Weights of a small transformer language model.
Training: a variant of Adam for these matrices, 108M tokens.
MLP neurons of a small language model. Each row is named by its layer, matrix (up: input weights) and neuron, and shows model dimensions 32-159. Each number is 500 + 40 x the weight over its row's rms, rounded and kept within 0 to 999. Numbers have three digits each.
After each neuron's rows, "fires after" lists the tokens most often just before its 100 highest values on Wikipedia text that the model never trained on. A number after a token or word is its count.

L10.up20:600452478506499518472563472546481518607508558500508429465508489561499511522501482434473457458495532478508464545495511458481519492490542548536525495437505492489490525516490471536484518451530514502470590478455518467463512504533456597495535539459553430469507498434500531509459546504582489535510524470515541440531540407508526494441483445413501578505545465533434440464507489458490502484518
fires after: "0" 45, "2" 14, "9" 12, "1" 8, "–" 6

L11.up437:502495511489516511508527485513475521508459494495518473500423515525487490430517518537373544522518511528543439476498532520499602483560418541509456529493497508564526494436514437477491506464493482608512524473446516472513446489496507548487506456519484495508522486459516490520524553454515573500538520530486526588443501429493499585490538454510494523512557510500446535427471419505527507490593
fires after: "," 25, " as" 12, " that" 8, " is" 6, " was" 6

L10.up590:505513481520490541482488470562422515486427473444465633539455513470503454509465529467500542568509433515533426547479491487501605534483488508542489489536460510512531567478490501514411462530483465511501498503477568569582417473463526516476470483450471478483456515482467461565492477480440541550499565542438536490482478505493489515509533496469502592572507533493454508508552454496497498462543
fires after: "." 18, "^{" 12, " " 11, "′" 11, ")\n" 9, " |" 7

L6.up358:469529490516514500477502472455473516553533503523503565533540525512369395456493517490500525469427464499503469557536497493556530526494483528562540569474463553462531438469480463503455476508494506523472515419511564484494439489553541571525483473487486540522601468452471512532466497448497509554482467494471490563493436379486525456487535463538455478568458536458451545457548538566557519490534
fires after: " \"" 32, ".\n\n" 13, " |\n" 8, "\n" 8, "\n\n" 7, " (" 6

L6.up36:569450540478463526499479503474532502500526511452484524521511490490484404469542546533458527503461489479520444474511460478594561479585449474512501557516501520475543448449499488491510489435481440544515494523513550516492491515537466508540468546440508506493533430505533491497465559461558475493443499491432531534487525463416513546476428510444571616444482519515530541475506496544559516452555
fires after: "," 75, " was" 12, ")," 4

L6.up431:512511551448543523499454477507506529503523549477543527536542483480489429475523464487523554415453458548514442500519447494575538471511477498529452478452456538493486476505501430502505534449486518538476519467592535533501459428553521539608440481497481545514587421530450449526492474440462560549548401544495500520438391508530492451454499491555441476507516493494462544460546471504530536538531
fires after: " (" 57, " \"" 10, "\n\n" 8, "\n" 5, " =\n\n" 4

L5.up424:549517516471457507474496515487424515539444505492454507559438514467462471530469450439518502447424511435571521586523562509629479517454534578557501492516454518484562502482503539480485497459552536563540472524508510439489507491540446548452503471507504511455534462480496456546441524440529495514530438466473509505483472461577504505511507489492482480542548526366480564504650501511528524488488
fires after: " |" 26, "-" 10, "|" 10, "\n" 9, ":" 7

L12.up596:513430542473504507439586507533471518550499527507492508505480560589510430445465563487470470492545404498484459535589502447504554483581481446578524577528469514486498484423516504482497559435559421526472529458585522533556400488490521484513434497459467476535535494488531505493519523501527530494496505559512536540444447469433456536497547485437554518494595513496447486513469514610516495463466
fires after: " was" 40, " is" 14, " are" 4, " (" 4

L6.up370:459459489525477503472529542448491514525442531452526458522503455470479533531443573458434511543502512524567463469531570496554446571487525487565399507542426523506460547449522490490426546493515512462548455544561594506536490472543497526454450480489483447506505540438514458496436496434486558532526519526499529475437466459471526427493543511469508594521522454516503497554527513506536482587526
fires after: "." 92, ")." 4

L6.up605:522478448537523498496548460476519511520545488526543430465533533477421458488483574563417536465494486517510461497511569478532526482568460509526512507501492532505566461456467528478477500545460497576485464543610550466554475513542484543552504444484471447510517464433518515545535564464493560494491526560463493520485580466467551485491555489501461473545482501514508503486510436492528541448561
fires after: "," 25, " was" 21, " as" 15, " is" 10, " were" 4

L6.up199:495457494524541490500557539531477519534459505495543414492455509467499469515515508494437539480499487474487544455531532495541582513460417493523451567534448518531538480463508533534453492532507522496520410476501495529504504468544464552532475492490484544514540520465528444533477453461570560482495480518525501524424515456526547546545490495404437587506464520551417581480535447545534479546576
fires after: "," 33, " that" 21, " which" 5, "." 4, " who" 4, " to" 4

L11.up38:509513387584548521444573453486435526477488579504535522505530507424435517505409517459481542569481445551560501440518521502459543551445497475477488538475484546483504560492505473479457505433502419493468522546515579510549477426547513602447444489453463505476481456471446529529449461482447507493508458458483472530464485539479529509522531525472549507526520505500462517542524455541569488552576
fires after: "." 44, " " 8, " |" 6, " of" 6, ";" 4, ")." 4

L6.up397:607425456469499537425504510457501524543496523477582494478452451538501487488514446489432522499527486510495479462514521462589530536536570544497492490479539547407465521515476538556420527459554506499544553459479518478478461535494450506503499529522475489461514535486513513554493501452478447552494535477442538473541538417512495466509517572442499561481544460537456484485547424514485486547487
fires after: "0" 19, "2" 13, "8" 11, "5" 9, "6" 9, "7" 9

L5.up255:487515524454488519512479461448512523508518530499485547561507490474455487435544484469519522467366496499549509502487490508600514511490545537525579508452482576455535489466521508514446545461514516525599498524532535459523477441566416521456538479482501524471476463412496415501485436465454496547515427486466509503481425532559464464508499491586484461539458516492481479528526425468514536449500
fires after: "-" 24, " (" 18, " \"" 17, " |" 6, "\n" 5

L6.up522:447506561457542529454456474514473538506509531521466553538513527477488473490474528561543525495479510536613485510546489454526547448453525516486384502514475507467558446494556436513512568457510474542503484511537597473443513410511425535402490512522466553474459525494444483507481547436476543580529411525472526473465460418511525511466500511532466492486451557486519453483536469446541528575483
fires after: " \"" 29, " (" 20, " s" 14, " $" 8

L12.up61:457543490472523565421491525483428535481492527472539494507555449473470470461477484517472506541473475493499486572550461502497521535474474504499560517519464513476532487481474504501491532446490416577421472552458575537474513454528521531441460484451457490507511571477452508556424445457428508515495477427473539529484467455473536516494572492497484501598443511526515532460584527548533529482515
fires after: " |" 39, " " 12, " (" 11, ";" 10, "1" 4, "|" 4

L11.up327:465497420514520545466546472564480544534460502447486494516556502528430479493459516461454524480494472540483475570543500579450532534480472452566535571499457528442498460499557478477447580471507430528465554445506500449476505477568481536449496522481428464430498506541496503567423423517486474567510566496546505526463525543494549501498540448430524545542471457455549587531549537554546506481515
fires after: " " 46, "–" 16, "\n" 10, " |" 7